{
  "vocab_size": 37467,
  "norm_eps": 1e-05,
  "qk_norm": false,
  "bias": "all",
  "parallel_block": false,
  "init_std_qkv": 0.0188,
  "init_std_up": 0.0188,
  "init_std_down": 0.0,
  "batch_tokens": 131072,
  "doc_mask": true
}
MLP neurons of a small language model. Each row is named by its layer, matrix (down: output weights) and neuron, and shows model dimensions 480-735. Each number is 128 + 24 x the weight over its row's rms, rounded and kept within 0 to 255. Numbers have three digits each.
After each neuron's rows, "raises" lists the tokens whose logits its output raises most directly, leaving later layers aside.

L12.down20:131106151161171091127102155145093136116151142131121159103134133150106153132138160123100167176141140113119139142097112131109115111148083120134148121108107157085087129107143113139145161142117134145149079131139158142111065124134126151105111164123137123111127122132099151168113129121138117167140114112149111168126098140172148152159099134138100169121125163114149114089132094104148151112154118132135116092116140109113118153145103127129123081108127255118103132140092127092138146112033106092061168131128100157148149139116131162086108108121136092122178124082143119124142129120077125141127153157167143107146142150115075103200121114127122138126124126144122096154141124113099085109124150158120126145122124181135129127168144112107146128149130080114151149130123114174114152150100146
raises: "-", " -", " –", "8", ","

L12.down2487:117044150107144142154117128102132095134140125108147088133124107138121117099093118113132148108156132110121143160146166116146126172147124136170154120109106160114124147151143135139158146113136105112065143191088131100143140179103129136108128168165106127147184107124136130142132096096136156120139113122127117119113118127132126173116097138151135141156165127135125171134170138144105133117106109136100145110159098128111151143065142115124159117111111145116146137133138179134140131113164129119106117154153129150174158114124148110113094136075100129165159133124155142161155086163135151135160171130162139109146139106163110110120142119121131153126102173118168112111102137072149125181116131130092148098110146165080113144081148112125117124173116154122138075120130140123123150133140133
raises: " that", " the", " its", " their", " another"

L12.down2370:116153116121091129132112118166118152176132130122124112130114127147136140123172119094141165128115107127188149099153117151119116164157117117148152147142168106140086122129122141153137173192105122169181117127079123152122125182106107083085090150090155129117152077159115156123145176132135075146149149145172088142128146134165140134157108146114135101137099108137136069151144145117103131130107105148110129079101124111121094155137134138054137108174156093077141155133172131139129140145168125141094153123098116134120094124094113076094128121153132086139122067100101119149140166123159127125131117119166116133189143174159127143121146116116135099132149132148137136128083123122100120100152139128146117114131102117141145126115123132135157140122140110141127129114117101122160142093123162
raises: " called", " said", " described", " thought", " noted"

L12.down2018:124107128121140108138109112130140151164121103167158143162076156100149162124152158152142135158152145133115119112132142133127114131135119104112169119122143153128135177146150091110115149136124121140135160134138150160133133159151158085136145133109128133111167117122169104111114130104127105104142115118109085118155128135144153139126132120134162134129150130106099180170107115099147150106181095120163156121132124134128103157123149115141096134146124101114140165149109143152149137147102134139118058130127135108129113106161131136093103153125100114177181091094138129152095101118122102104163138160102088133128122124164169132093159163125129111121104126090126137110117124153144137152150101117107148110114154117089116141136124153116133151129118122080131133102124152124149139132143156
raises: " the", " their", " its", " his", " a"

L12.down1300:130144155155150126087119159097113116098085143077133144115103146095176169098117100131137138151132123113124135153117120166116122112129128058139128093153140151132138118149150173148103160157096103076161161124155141102098139152151136137116137145129140092119115093097120189107068085121134153151159113120131114112092130138132104112119106088137102091143108092147120107105154119177098114101098133112138146118128143113134117120138120161152144135117103162098113122143110074111106164110186087126082149127090115154117129124095094107145140114093141061116168129120145097152096144123129146119134143140144128116147140079150116112119129093097113157181093099154129088098081153109117101163180147123124118114182101134125093146163162069116129118129171100130127124138094168113121158141138165
raises: "7", "4", "6", "3", "5"

L12.down830:142093136162125119122146125141171155154083132117077106146083075166168133144141124113139126134135137086107161103132115148149081169103147131159140094158168153121125124120106125150128148109131141155170109174096142166148132140128112156112083169130118139115146139126149121080097089145168095125120104139143149102096143136168143116141174136153150128129123150121113147133113106128126118091160087099128139093139164107125093138112136152096103125101097078141127155110145151142119134098163131154141115155171141099122169118121127123083107175138108143139097111120149113143126078102145138184202148132159115147180117119101153103097179162138117120083140134143164153113122128112137128172140132159109137112174088119115202093129191157095149110118118101081124146090133091154109115116149150
raises: " the", " some", " its", " this", " each"

L12.down1418:093167140096109105116126123130112159128106091159098103141110138129162134148103099104098085144114125133144156124084119132139150132121123096173153125123110083120116134135185110130136211123122126119155138123148139138153145110127142131143121118134139120147126112139145165117106152124131161171130120098107145136119117120105133096163119150148127177115142126193134097122117112139140108124135111145128164097155116121139120144118132096149079128122145143115135119192125110092130125115161134106135108160126136159094089109088124112122170103137177091149154096135084153133147137171098138064106134147119135141113117151153107098146113116124106140181155125180181085109146106106131134129149155100142141113110144139128071112167098104094178127171114127112144151117126146135129119157128120
raises: "5", "7", "4", "0", "6"

L12.down1149:123093150107163145153159120178125150123157135097150142130143101131134148112170166151126127124143113153154106112143122126110121139162121121115154132153128130069135153129097157115088126116118166102165152112129127114100164165153102100113157114123139118142135143150112107089173121133160145082163139074160125113106105119151133104138117108128133160121097106125117137099150131090173109119152127180158113107121146107138148162092129080156153124135113157103137125113145153102127108125081140127093143129129113088148140078153129106117120116099145112156139143118128145103105086112117111157126154143139134087137125094149102116146150081139118162136153152084124099089094142149102118103096106101092130116132069159147101134159150133128124115138098156074117164118174080137106144139139087
raises: ":", " –", " -", " :", " —"

L12.down1301:121135114130099126128142165127123111086069138115000159130133130121131122138119119105140152106130144138133147113150142182114126144118141163133134137131139143127159132127143114148098126117114123163136140112151151130115122153141136122159147110126160119124145142128106164124126124083145146140127105122144103135095141105124120137133135101096117094120153107133105095130118106142143084144115088140116143112124151123138123148110158131153173105138107000106118152158131134127145109111255133136076105081134138163129122122116134131119143169131135140135141092031117149102129090166102125138102140126187143115122160106133126126125109135131135131141152123178140135143113150099149111112155153100149155109120127140113081106135153141127144129120157087166128144165105145107144131115121145
raises: "8", "5", "7", "4", "6"

L12.down1589:129172144108143128128098119152140109097091089178126123117095114080137130105119092128121145128098118101143148111117141139096143092142094143104118141151149134098110094090126082124156097112137150163127103160120084130123133125109138099107068153114154129135146126143085155150147179128142083144164132122176093142164138098183163107161121163159154109117122156163178107123126148133139161138144090124125155113036135107132157129134114160090134130160121101104162119128177082108161101100152143156119129131149113119138128151101135152117122140122157096157165117143105156136130130129153124103142082139152159138122133185118134118125158144134114112163136158134164129114104103097093101091155134146106146128135134129156152099108122157098129159160128122135116128121137075094125120110111119
raises: " named", " listed", " defined", " described", " called"